python train.py --n_head=15 --head_dim=32 --norm_place="pre" --positions="rope" --tie_embeddings=false --parallel_block=true --init_std_up=0.0232 --lr=0.0011 --lr_mult_o=0.694 --decay_shape="linear" --doc_mask=true --steps=4834
MLP neurons of a small language model. Each row is named by its layer, matrix (down: output weights) and neuron, and shows model dimensions 192-319. Each number is 200 + 30 x the weight over its row's rms, rounded and kept within 0 to 999. A neuron's up and down rows have the sign that makes its largest values positive.
After each neuron's rows, "fires before" lists the tokens most often just after its 100 highest values on Wikipedia text that the model never trained on.

L9.down699,226,213,119,155,241,238,223,188,147,190,174,232,234,214,223,193,219,261,161,237,181,202,257,200,263,180,207,180,226,206,248,158,215,223,201,190,223,153,251,180,175,166,165,166,235,220,174,235,202,147,249,174,212,180,211,174,262,249,196,263,125,214,227,245,224,224,209,209,187,211,159,208,220,174,180,223,232,172,203,188,248,168,194,143,185,214,194,183,228,185,226,182,235,228,164,168,222,221,158,244,157,233,203,166,234,180,221,178,149,207,228,209,198,161,155,202,185,240,241,236,232,173,216,179,233,230,222,208
fires before: " —;", " ", " —", "1", " |"

L2.down112,199,216,210,169,201,201,166,231,198,166,127,229,191,189,168,199,234,204,178,203,221,236,141,220,194,238,191,242,198,191,212,218,195,160,154,195,208,187,212,210,217,195,193,199,130,182,218,191,196,252,133,187,218,189,369,229,158,199,234,215,232,241,194,239,225,186,184,154,206,224,171,265,226,178,167,220,184,221,197,202,195,208,227,248,206,226,177,175,214,246,168,215,217,184,221,193,181,197,181,216,226,144,198,147,194,223,224,164,186,206,209,219,212,192,180,213,242,239,248,235,135,247,167,149,161,152,167,199
fires before: "1", "2", "0", " and", ","

L12.down517,233,232,207,169,260,265,196,183,227,202,167,187,217,195,229,205,204,205,250,170,216,206,214,238,224,225,211,170,159,200,212,140,182,193,229,235,185,184,220,210,191,289,182,224,145,212,225,199,223,196,192,195,174,220,266,179,130,186,216,201,272,180,216,228,216,235,233,168,233,187,268,198,178,202,168,216,218,219,196,216,204,210,213,248,172,166,173,172,149,238,173,180,205,168,211,190,260,222,204,197,284,146,262,239,185,282,179,205,224,177,174,196,190,198,268,156,202,187,192,188,220,228,219,227,171,232,284,221
fires before: " ", ",", " of"

L12.down460,184,168,211,252,166,194,186,213,160,189,149,222,186,148,180,218,214,205,214,166,223,190,211,171,206,190,198,207,230,216,170,154,203,233,211,205,258,163,235,165,169,254,218,180,177,169,256,167,203,146,229,208,236,220,319,206,203,226,248,204,168,201,227,169,221,181,186,200,155,164,252,197,192,200,212,254,198,123,216,211,160,211,203,219,179,212,174,154,190,199,161,209,212,177,206,195,227,186,227,221,175,227,206,205,174,179,185,241,192,238,193,200,160,195,203,211,166,138,192,227,197,264,210,214,181,239,189,206
fires before: " and", ",", " in", " of", " to", " as"

L7.down397,198,203,226,225,183,169,246,156,191,184,236,212,201,243,205,168,235,159,198,165,256,224,237,224,180,152,211,240,227,195,202,218,241,230,207,214,189,211,191,201,208,214,200,215,190,195,179,242,232,181,270,176,237,163,159,194,255,180,142,232,162,270,253,200,222,167,213,212,216,224,196,176,215,157,240,160,219,157,188,188,198,194,230,212,232,202,200,201,231,149,167,212,216,181,217,200,215,229,185,202,211,235,244,259,227,178,195,230,214,205,244,187,196,204,202,193,192,180,222,263,246,242,204,182,203,203,194,245
fires before: " ", ",", "4", "5", "-", "9"

L9.down648,200,163,234,111,233,215,187,193,202,209,186,208,214,176,215,227,232,140,187,160,190,179,188,216,177,187,188,202,206,185,191,219,227,214,171,196,191,170,193,222,206,234,183,172,194,212,208,209,187,178,198,183,125,154,374,166,187,151,244,243,161,205,194,150,186,212,196,146,225,184,222,176,231,187,235,218,213,197,201,181,171,169,165,277,204,232,189,185,162,207,181,198,235,240,177,215,228,194,270,180,165,196,191,151,243,194,193,188,195,231,219,171,207,185,279,262,171,173,177,252,155,240,195,218,202,182,245,223
fires before: " ", "2", "0", "1", "ur", "9"

L5.down334,275,246,236,164,202,151,153,216,223,231,162,149,239,227,194,224,274,211,208,167,223,221,168,225,141,188,169,192,190,235,188,219,203,159,181,233,207,184,238,216,199,154,200,217,190,174,205,178,224,219,207,177,207,179,254,226,209,130,201,231,197,190,243,235,228,186,206,208,224,166,205,202,179,209,198,211,195,189,279,267,115,170,200,190,208,140,168,177,175,231,210,170,222,217,174,252,252,225,206,210,198,198,192,179,158,237,163,192,223,228,174,214,216,187,211,143,172,150,197,180,217,221,139,194,226,201,223,201
fires before: "9", "0", "2", "–", "."

L7.down725,205,223,234,163,171,259,157,225,197,160,220,210,181,220,210,199,164,176,226,211,223,198,222,220,258,232,200,187,177,150,222,201,219,156,204,196,238,217,165,182,226,201,243,237,210,235,256,176,166,193,251,194,193,148,188,167,232,146,247,216,214,271,231,214,228,185,164,209,156,189,218,230,230,172,240,241,159,150,272,168,197,245,219,190,145,155,221,176,175,223,197,217,200,212,195,222,159,217,181,241,198,262,178,205,208,211,204,196,228,196,258,185,162,219,201,216,186,245,170,196,205,220,217,234,140,252,197,214
fires before: "9", "2", "1", " the", "6", ","

L9.down119,234,212,201,193,234,178,129,214,227,214,164,213,225,129,240,199,171,179,204,225,222,271,218,199,165,189,213,219,213,203,211,199,158,191,185,212,273,228,224,180,245,185,153,243,229,163,188,153,215,169,234,274,206,182,263,250,215,203,262,170,144,176,187,193,184,239,195,162,194,187,172,154,230,183,189,224,124,158,226,209,134,195,180,238,231,168,181,142,180,252,170,221,181,181,209,200,228,172,212,225,191,220,218,240,199,224,225,198,161,170,201,169,184,159,253,204,154,228,241,218,183,183,160,251,194,229,200,188
fires before: "9", "0", "2", "eat"

L5.down660,241,207,241,136,234,179,197,159,231,271,251,202,208,205,191,160,161,186,202,189,184,260,190,184,225,247,114,205,205,194,196,211,157,187,227,205,190,216,168,162,145,198,154,196,144,187,158,212,190,265,152,230,250,211,230,168,230,175,239,177,223,218,231,199,233,181,183,171,204,236,222,166,249,188,194,250,215,222,223,220,204,186,275,221,255,242,222,213,221,233,214,250,242,186,147,223,233,224,185,195,196,182,179,221,189,214,193,201,163,173,225,198,210,223,225,198,219,198,223,240,186,235,181,152,197,199,126,191
fires before: " |", "1", "2", "m", "3"

L10.down144,218,185,222,256,219,201,155,234,201,222,225,143,194,149,168,229,246,151,228,234,207,181,181,199,190,188,166,191,234,187,170,220,207,255,194,186,221,212,198,152,197,261,189,206,176,168,258,180,208,206,168,231,212,231,328,166,237,248,222,232,210,215,188,233,180,203,167,216,229,226,213,208,196,178,214,172,193,168,142,214,252,186,190,220,141,190,209,222,188,181,195,201,223,163,190,180,226,200,217,223,198,161,196,163,199,202,184,198,243,217,195,268,218,205,190,229,220,181,182,202,180,219,190,163,191,190,236,188
fires before: ",", ".\n\n", " of", ".", " in", " and"

L8.down241,180,269,189,186,166,242,183,149,176,267,201,249,237,242,209,182,209,190,212,232,184,153,177,223,221,202,228,197,199,134,175,166,217,216,195,165,179,191,222,201,239,160,201,191,164,159,190,170,199,179,168,195,238,215,231,235,161,207,259,188,226,225,196,205,198,218,183,165,114,200,188,213,215,196,238,169,159,186,158,242,165,186,164,142,155,193,210,160,190,212,231,216,289,229,243,216,160,199,241,217,214,219,227,272,233,174,233,225,224,203,187,205,183,161,145,184,177,260,174,151,215,230,219,176,178,226,203,187
fires before: "0", "1", "2", " the", ":"

L8.down536,195,231,194,204,241,200,201,190,201,194,220,264,241,227,213,222,198,198,198,180,222,221,174,224,226,179,186,247,224,190,225,232,238,227,189,184,218,161,224,185,217,277,171,177,171,180,161,175,219,172,215,188,195,167,221,155,215,205,207,154,159,175,207,198,215,196,198,226,161,219,206,205,200,204,205,188,197,173,187,252,225,177,136,209,163,228,175,164,198,194,209,218,166,196,142,215,270,217,218,193,133,249,221,232,183,202,178,194,209,191,166,178,182,181,227,256,199,233,237,248,230,257,223,196,208,246,174,209
fires before: " ", "1", "3", "4"

L2.down671,240,197,212,180,211,216,182,228,215,221,183,183,231,170,211,226,209,169,248,176,240,202,184,170,177,227,205,193,220,213,238,216,170,189,220,193,186,209,268,261,174,177,201,140,209,225,215,195,195,224,169,189,200,175,171,194,218,193,172,222,204,189,213,232,204,138,116,212,182,244,212,205,180,201,195,208,223,218,175,270,209,206,195,184,198,194,216,186,197,180,208,177,174,188,208,254,166,176,209,188,245,187,161,243,177,182,175,239,190,201,170,214,185,205,168,190,193,205,172,169,220,173,207,133,261,206,157,210
fires before: ",", "0", ".", "s", ".\n\n"

L8.down179,214,208,248,215,180,156,199,220,196,146,202,211,201,165,269,184,220,223,161,252,203,164,265,192,226,191,217,170,215,193,198,197,200,139,214,193,152,229,232,232,213,165,122,180,192,195,227,214,192,204,211,184,182,216,152,138,197,148,241,161,237,232,220,243,169,211,168,175,204,224,200,226,185,183,184,187,191,180,234,187,258,264,199,193,173,142,222,238,222,203,177,210,243,179,184,227,208,220,234,232,217,180,147,265,215,236,238,215,227,204,178,216,221,190,233,206,278,192,173,191,244,184,210,231,190,195,198,177
fires before: ";", " |", "0", "2", "1", " "

L12.down75,188,201,188,191,145,163,180,171,208,203,167,165,212,214,132,203,236,192,222,217,196,219,185,198,190,147,249,206,172,215,182,224,250,222,232,159,168,224,219,186,218,198,160,145,172,181,209,183,169,214,172,238,216,220,224,214,219,241,131,207,220,228,164,169,258,153,217,175,223,221,253,214,221,155,227,226,189,189,231,215,197,177,189,176,152,215,193,227,225,190,170,239,207,192,241,221,132,205,198,234,170,219,201,219,238,210,191,167,189,208,170,233,167,186,197,162,226,179,219,249,151,207,142,145,227,173,212,163
fires before: "0", "1", "th"

L11.down144,195,224,187,231,167,252,180,173,198,243,216,163,234,206,148,175,235,206,213,203,166,207,158,193,229,180,181,236,176,212,156,208,207,248,208,202,207,241,222,197,171,224,179,160,221,183,200,226,194,260,218,237,212,173,290,217,136,212,162,221,207,208,151,254,208,171,197,187,183,176,257,196,236,251,220,180,159,182,205,199,195,222,201,192,146,234,190,213,193,204,199,177,227,186,179,200,189,141,237,223,205,237,188,192,201,226,190,215,193,210,198,210,226,208,189,191,206,185,188,196,183,219,231,200,169,230,148,210
fires before: ":", "–", "=", " the"

L7.down604,195,199,186,180,235,219,159,244,260,162,223,170,220,183,143,181,165,172,164,217,183,181,193,211,217,218,181,241,202,230,224,160,164,166,227,173,183,190,181,233,210,165,205,204,187,164,194,139,214,218,229,207,200,204,210,182,192,240,185,202,156,236,279,179,221,215,178,201,233,168,170,160,215,184,157,195,204,182,213,206,185,227,202,187,183,202,237,238,147,227,206,261,252,164,167,206,229,193,141,178,193,185,164,211,249,242,224,141,166,160,246,244,170,180,180,189,245,180,193,261,185,192,274,197,156,200,193,217
fires before: " ", "1", "9", "6", "8", " and"

L8.down24,261,180,180,174,156,232,177,187,217,200,208,199,125,205,189,213,146,157,222,197,159,199,167,158,144,207,217,196,226,217,153,216,230,195,192,241,183,205,203,218,178,221,214,215,164,193,198,245,199,190,221,223,188,209,224,149,172,222,219,245,176,186,235,230,178,221,249,148,210,233,234,188,176,166,149,156,208,192,177,207,218,221,200,212,172,189,194,192,214,220,182,235,194,170,206,207,186,182,178,146,254,188,203,182,290,213,149,191,233,228,174,212,215,178,174,226,220,189,234,187,211,197,232,202,169,204,240,179
fires before: " ", ",", " |", "2"

L5.down517,179,221,181,190,205,187,220,219,135,244,194,199,171,165,172,225,197,222,240,164,223,142,218,186,165,184,180,168,194,189,128,219,200,278,168,184,198,237,185,222,203,257,215,179,208,198,211,183,194,226,166,216,116,201,238,140,178,200,221,188,210,204,174,181,177,182,209,179,225,227,252,176,209,202,222,218,129,222,236,261,171,179,167,145,220,221,240,179,188,216,216,180,168,187,203,202,164,144,183,177,177,192,240,216,260,232,220,198,179,238,195,195,186,226,192,209,201,174,179,162,232,196,178,190,204,189,178,186
fires before: " |", " place", " second", " third", " first"

L5.down249,190,151,207,224,235,200,145,175,243,273,179,171,205,147,146,187,227,163,201,223,195,185,178,192,197,289,211,202,207,187,162,222,219,219,175,179,228,197,180,187,163,191,174,220,188,158,188,226,211,170,198,196,204,187,276,247,201,258,173,180,205,198,194,255,212,195,227,185,201,260,243,246,175,223,200,203,189,172,184,207,182,141,185,198,192,205,217,232,177,163,143,186,200,189,209,213,229,167,257,174,161,233,244,169,154,240,236,237,222,195,197,151,193,221,243,221,198,178,203,143,176,249,228,177,248,230,154,231
fires before: "2", "1", "7"

L7.down114,208,208,153,193,214,208,180,193,246,185,161,252,232,171,202,189,205,228,161,185,187,240,209,196,214,178,213,211,205,177,197,251,238,217,185,223,222,174,196,242,146,259,233,217,139,185,224,184,231,181,149,250,175,216,211,160,178,187,180,165,193,145,198,197,161,178,181,239,200,211,179,220,191,243,181,159,200,188,243,187,122,229,187,199,214,191,216,136,193,138,197,236,218,184,188,191,209,221,198,226,203,197,235,213,238,245,190,174,202,184,211,222,219,187,198,162,239,181,255,271,197,182,252,176,117,185,132,234
fires before: "0", "3", "5", "1", "6", "8"

L8.down679,181,173,172,214,147,244,203,234,200,189,185,150,178,235,135,253,225,187,204,203,226,186,202,192,251,206,166,248,225,204,207,159,207,239,217,225,160,212,192,215,197,199,217,203,150,207,178,189,185,182,257,148,142,176,312,253,255,232,190,205,238,215,196,209,196,176,183,191,266,246,240,165,166,213,184,224,190,154,146,205,224,237,220,207,195,150,272,194,168,169,151,229,252,192,266,232,236,191,193,203,242,267,193,180,233,221,207,219,186,236,209,224,203,192,254,213,222,228,168,175,204,166,236,181,140,240,187,189
fires before: ",", "–", "',"

L2.down146,198,258,188,150,203,214,212,185,180,214,218,218,270,180,201,209,215,162,216,207,194,217,168,221,232,175,175,201,183,215,204,225,197,203,161,198,114,195,182,244,241,197,193,199,161,188,209,194,194,189,251,238,238,190,188,218,209,177,201,164,157,206,235,162,244,203,204,129,200,205,210,153,211,166,212,205,226,221,237,214,182,130,194,181,186,220,131,233,195,193,168,216,258,197,160,179,255,187,195,178,180,235,217,207,202,255,197,220,211,197,231,184,234,168,258,209,185,177,221,225,261,245,200,158,176,201,197,226
fires before: " of", "'s", " and", "ial", ","

L12.down361,205,215,210,239,206,243,171,181,233,190,185,209,188,217,157,232,192,178,201,264,215,172,235,217,182,225,225,157,153,200,152,217,182,239,208,200,171,219,201,210,205,171,175,267,184,174,208,191,174,292,201,247,267,184,262,221,192,220,211,162,246,202,211,248,159,188,211,152,186,265,204,247,171,169,213,166,178,229,194,204,161,170,178,169,202,160,251,234,202,223,216,180,221,217,258,242,232,180,200,137,224,201,203,230,179,187,206,271,192,213,204,217,214,204,197,198,158,208,213,235,180,130,238,185,239,212,212,183
fires before: " the", " a"

L5.down511,158,183,255,204,143,209,238,233,196,196,279,214,232,177,194,225,157,230,178,205,270,220,204,233,187,232,229,213,224,212,202,190,223,184,183,192,240,170,221,188,207,222,256,186,224,220,165,157,249,168,195,173,161,155,155,196,207,207,177,158,173,181,251,199,189,190,181,176,134,172,174,211,209,170,184,201,222,168,235,192,164,176,218,209,197,211,204,180,173,239,153,200,244,232,196,236,200,185,174,201,250,210,220,184,264,184,220,174,141,146,248,204,181,263,207,236,192,210,128,172,196,200,138,165,214,197,228,278
fires before: "2", " |", "1", " second", " third", " first"

L7.down35,212,224,209,209,207,194,98,163,223,177,183,192,249,245,182,198,185,182,196,254,200,128,188,204,213,236,221,220,158,251,227,187,191,140,209,225,221,173,255,231,212,216,279,212,168,169,182,152,187,198,210,222,200,257,253,203,197,267,240,206,164,239,170,184,181,228,183,184,269,167,234,205,226,232,148,165,226,213,218,212,158,187,165,208,185,173,183,215,155,201,240,196,205,166,182,189,190,266,201,227,190,169,240,217,216,231,180,210,230,169,202,189,204,170,217,221,256,243,228,186,203,146,217,202,172,218,157,170
fires before: "|", " the", " "

L2.down20,210,229,216,162,218,223,220,182,187,160,165,196,212,192,224,151,222,162,243,266,174,192,207,244,234,181,203,198,231,216,194,191,216,202,234,192,205,174,175,209,198,174,162,162,141,185,226,208,150,168,179,241,266,183,281,174,173,207,233,230,183,219,206,171,178,211,220,177,207,194,254,213,178,163,223,273,201,193,211,183,188,192,236,237,195,172,246,253,145,136,179,228,220,221,207,208,188,163,228,204,173,234,170,241,249,200,223,216,195,222,239,200,171,190,197,225,160,172,149,170,127,187,231,212,178,197,168,158
fires before: "1", "2", "0", " "

L8.down329,223,197,232,173,171,172,166,126,200,217,214,182,211,125,211,157,187,188,203,270,186,215,197,207,184,191,197,228,197,181,206,180,220,199,221,228,192,200,205,182,151,202,248,193,169,128,187,240,210,196,209,191,225,202,253,199,177,210,211,188,201,195,189,242,164,222,199,142,216,196,175,194,182,198,230,246,166,167,174,212,169,235,186,232,240,155,186,241,167,131,196,171,117,236,221,181,194,180,231,211,240,248,212,206,226,267,258,209,192,187,135,222,247,185,200,256,169,229,198,230,162,194,212,232,219,235,213,239
fires before: "0", "3", "8", "5", "7"

L8.down156,202,261,227,186,142,150,213,176,203,169,198,284,206,204,200,142,214,217,188,156,241,193,223,228,162,209,182,245,217,184,222,224,216,222,232,198,192,233,197,169,209,201,188,185,203,125,206,227,217,158,220,206,174,156,184,247,234,246,177,203,146,177,178,232,240,147,269,179,250,191,203,203,201,199,197,158,242,170,223,192,211,177,201,168,215,174,161,214,172,180,256,220,130,162,181,217,193,202,158,220,120,206,245,225,206,225,162,197,205,218,182,189,169,213,201,164,218,220,184,204,262,222,180,223,235,201,206,192
fires before: "2", "1", "3", "9"

L8.down297,201,163,222,161,164,167,181,195,192,145,186,151,137,151,198,197,178,159,238,194,145,220,170,229,232,214,245,225,172,175,222,198,197,187,191,157,231,186,227,241,208,173,251,149,185,207,214,195,190,242,176,231,127,114,267,226,216,212,174,214,211,192,216,227,185,227,183,184,232,234,207,221,228,166,252,194,211,223,213,219,203,207,183,232,160,216,192,150,142,169,228,201,259,123,190,185,182,234,180,230,187,180,254,215,226,211,205,201,180,168,154,209,170,156,179,220,218,185,237,188,178,177,233,221,209,217,216,154
fires before: "|", "-", " "

L2.down242,187,146,151,178,231,192,148,191,221,257,204,183,206,244,192,180,149,236,203,163,205,175,157,221,226,185,180,217,253,145,204,192,203,220,165,170,197,143,164,223,201,210,183,180,188,171,150,201,222,183,228,183,210,221,248,225,178,249,189,180,226,163,232,260,226,242,189,165,206,200,223,190,227,177,223,159,187,184,207,217,181,145,244,255,247,201,197,159,128,198,162,183,210,191,197,191,181,232,227,154,203,187,222,157,154,253,203,191,214,137,185,177,250,228,217,203,246,246,250,154,178,221,208,234,200,194,187,182
fires before: "|", "\"", "2", ":", "-", " |\n"

L7.down485,198,202,209,247,175,203,169,211,187,179,198,189,190,158,185,178,197,161,188,186,227,183,237,174,201,219,198,165,205,200,245,207,158,220,180,173,140,184,244,181,201,254,166,127,137,196,220,186,165,238,221,204,172,173,227,195,207,227,208,190,203,202,171,166,197,298,185,174,216,180,198,246,165,156,181,156,219,208,141,223,219,150,175,189,169,194,174,216,150,173,180,211,180,186,188,206,242,195,165,154,173,235,237,172,235,247,230,190,183,192,159,231,163,253,199,228,241,226,191,224,187,195,239,195,219,206,196,251
fires before: " ", " A", "|", "7"

L7.down238,226,207,222,239,189,182,159,184,192,218,218,236,192,226,172,194,203,200,201,197,210,171,174,245,217,201,170,209,218,204,189,221,169,233,163,186,166,197,212,244,252,173,151,214,177,200,212,187,169,132,263,254,185,198,185,150,188,191,137,230,180,218,161,227,209,204,241,188,187,244,168,247,194,171,151,186,202,196,200,232,237,173,196,179,144,232,218,172,198,155,146,191,209,224,227,217,201,177,216,133,263,260,245,180,220,184,208,222,194,222,179,173,158,256,224,222,206,152,175,162,198,193,252,218,246,200,213,155
fires before: "0", "1", "2", " (", " ", ")"

L8.down745,201,157,179,176,206,170,180,182,193,226,230,206,160,231,227,190,168,188,174,228,178,154,230,230,199,240,179,202,188,162,159,189,183,175,226,214,151,204,204,176,194,171,170,169,179,221,207,136,216,227,219,215,231,181,250,182,189,235,191,244,164,168,151,169,217,150,201,206,211,194,187,186,232,194,200,194,210,198,182,224,155,166,211,154,201,296,219,186,189,143,222,162,200,149,199,233,219,198,231,273,200,245,230,186,178,238,180,186,191,250,207,211,165,204,200,195,202,202,184,249,177,196,199,165,231,190,197,150
fires before: "|", " ", "-", " O"

L2.down135,178,212,203,170,199,198,218,172,241,204,227,168,201,219,175,210,214,220,171,225,234,224,169,167,238,204,197,193,178,178,224,209,208,233,200,220,175,139,206,191,200,131,188,220,152,243,213,235,204,240,178,144,187,171,329,252,208,192,140,172,150,212,175,236,208,106,207,208,228,196,189,186,190,180,242,199,223,206,237,171,215,164,213,233,195,233,193,223,166,243,155,260,200,210,215,229,228,221,182,178,196,192,181,219,241,255,181,172,194,185,242,166,180,156,237,193,193,200,210,246,230,250,168,174,233,165,209,221
fires before: " |", " of", ",", " Festival"

L7.down350,184,222,241,206,198,236,242,215,160,189,207,182,176,174,220,224,187,220,201,228,183,205,199,229,183,201,230,207,238,189,208,250,182,289,181,196,213,245,167,173,199,217,213,218,199,116,222,215,238,205,194,175,202,200,222,264,198,236,198,180,153,152,183,233,166,197,239,174,255,209,177,185,142,201,205,187,199,187,179,182,218,164,195,196,230,207,173,213,152,211,151,170,168,204,232,224,234,194,207,164,217,214,214,202,164,195,210,131,280,189,171,195,227,153,264,177,188,167,229,174,178,187,166,147,208,231,168,228
fires before: "1", "3", "4", "2", "9", " |"

L7.down522,208,216,201,220,197,151,126,187,223,150,261,187,189,207,157,206,165,183,167,243,248,112,223,173,191,241,221,231,185,180,235,224,206,188,195,168,179,195,203,222,145,184,195,172,164,193,141,217,233,208,179,203,188,162,171,132,241,266,143,239,215,173,176,196,162,229,205,147,199,158,229,192,237,227,205,156,190,177,192,201,173,163,156,213,240,195,174,140,213,183,228,207,213,172,246,213,221,207,196,200,215,240,252,186,231,202,170,199,234,172,147,209,230,187,149,232,188,198,249,209,129,198,201,183,210,245,166,206
fires before: " ", ")", "5", "9", "6", "0"

L8.down392,232,225,200,157,180,235,149,173,233,165,145,164,187,167,152,182,129,173,201,197,222,222,229,181,180,236,160,181,188,170,234,196,184,219,149,178,190,233,189,192,167,235,226,163,180,203,210,166,209,227,241,225,185,160,225,207,209,249,178,220,191,191,169,186,257,194,227,223,200,195,196,220,205,178,203,229,211,195,206,211,227,191,166,162,193,208,211,149,190,157,201,196,200,197,227,176,198,195,204,232,212,218,194,220,245,249,253,223,220,229,205,161,211,192,193,216,190,200,189,197,187,211,221,234,242,229,221,181
fires before: " ", " |", " —"

L8.down769,183,159,216,164,215,228,180,201,212,214,220,198,193,165,169,198,185,229,221,223,206,221,219,241,210,254,185,209,209,219,198,204,182,159,197,200,192,222,178,182,187,227,205,205,184,194,171,200,200,175,194,237,193,204,203,247,223,240,190,233,214,220,218,201,248,186,163,232,257,188,186,167,188,225,208,219,193,193,215,250,201,121,193,193,212,203,230,240,242,228,189,206,223,252,220,281,196,178,218,257,210,197,207,200,208,155,150,245,199,218,246,253,200,202,227,167,201,186,216,225,259,233,168,159,169,174,193,109
fires before: "1", "2"

L7.down309,211,178,188,135,225,173,203,176,216,188,139,200,205,187,225,222,151,212,238,228,229,277,191,120,249,230,235,171,213,159,178,206,222,215,190,199,228,170,242,185,226,195,182,225,141,197,212,180,217,230,154,206,206,206,176,235,179,205,183,245,213,254,212,185,277,205,196,182,231,171,182,190,264,208,259,204,250,185,212,230,259,232,209,205,188,219,164,201,168,141,187,176,205,199,231,182,172,199,188,218,195,239,261,209,243,193,198,185,283,175,189,178,235,234,158,217,144,224,256,127,216,216,202,228,244,207,195,145
fires before: "-", " to", " of", "3", " "

L12.down762,216,169,211,220,174,180,145,149,221,181,177,168,217,205,203,225,206,222,196,274,268,177,207,216,218,196,171,182,153,158,192,214,182,179,211,193,290,210,244,150,231,211,147,236,244,209,202,191,169,265,200,169,243,180,226,184,219,210,185,228,238,192,228,208,190,161,193,189,205,178,205,152,182,180,170,183,202,174,168,163,137,221,237,210,223,259,235,268,237,193,164,183,193,158,178,225,170,179,233,177,273,207,246,192,220,190,177,245,180,176,156,198,144,160,187,189,235,178,207,269,210,192,187,191,212,138,229,196
fires before: " ", " the"

L5.down567,181,202,182,207,154,196,203,203,223,239,184,213,183,171,136,194,183,199,257,201,194,202,169,171,185,136,157,235,224,191,186,209,195,185,211,178,226,254,201,164,199,259,195,236,225,143,252,172,252,176,232,141,160,237,254,281,197,240,217,193,236,225,192,148,185,204,195,178,221,235,246,133,200,140,229,278,161,160,163,244,126,178,158,240,223,195,210,207,201,172,212,202,212,178,221,213,230,185,171,167,186,226,218,233,191,185,144,209,253,195,223,156,147,201,187,219,191,182,156,154,197,212,149,192,183,175,281,206
fires before: " place", "|", " medal", " second", " third"

L7.down223,197,165,198,146,212,175,205,184,213,189,128,212,223,168,222,219,164,197,178,232,174,175,188,235,254,209,227,165,153,157,218,145,194,195,176,199,228,181,200,224,196,182,192,195,140,217,156,172,243,206,163,239,207,213,275,182,206,232,214,220,204,173,201,159,183,201,210,190,238,159,207,201,209,251,155,210,188,224,201,240,160,237,208,251,167,220,190,147,177,245,208,194,161,151,198,169,190,199,202,202,210,206,225,180,153,214,196,173,233,225,167,215,204,225,212,198,187,206,182,227,195,179,175,228,183,196,148,230
fires before: "1", "2", "0", " the"

L2.down797,199,180,173,194,195,205,193,170,141,148,191,200,191,197,193,193,183,165,189,232,216,201,182,198,188,188,183,218,226,170,149,187,206,182,182,238,141,183,253,134,163,222,261,167,142,151,239,205,195,247,204,195,244,226,338,194,174,236,182,197,225,246,190,189,150,98,134,217,217,234,239,207,261,163,175,225,202,196,218,214,143,177,199,217,206,262,254,188,177,215,179,164,214,205,215,189,227,226,200,172,221,196,197,243,217,229,169,221,233,168,184,177,225,199,219,240,197,206,215,255,199,201,227,190,218,217,180,223
fires before: "-", ",", "lin"

L8.down507,228,157,166,162,205,216,184,204,210,211,200,180,238,192,227,202,232,160,167,245,243,131,229,223,161,216,204,210,200,179,195,173,188,257,189,182,217,213,197,192,256,213,196,233,207,213,245,193,189,151,193,127,142,262,122,141,208,251,258,223,198,236,227,192,133,172,191,179,144,150,234,228,210,164,220,190,177,186,213,193,212,180,198,214,169,154,176,197,198,210,188,155,190,199,224,181,179,182,167,238,201,236,198,222,177,238,236,200,236,175,216,179,214,237,216,200,229,237,196,194,203,176,237,224,278,174,254,206
fires before: "1", "2", "6", "8", "3"

L5.down632,180,227,209,204,223,244,161,181,196,222,166,223,214,164,159,209,217,204,232,216,159,205,126,198,200,218,218,184,225,183,173,198,219,215,182,166,236,136,206,195,164,149,185,198,224,186,205,151,203,199,257,237,210,234,232,181,164,233,200,174,241,238,149,189,172,229,202,151,181,191,215,204,169,211,222,177,151,218,228,214,188,226,176,223,161,262,276,171,222,223,157,229,209,207,176,187,161,184,203,182,191,244,211,178,214,198,168,180,219,165,229,221,190,233,173,240,263,242,201,212,159,234,211,145,185,172,191,167
fires before: "2", "1", " the", ":"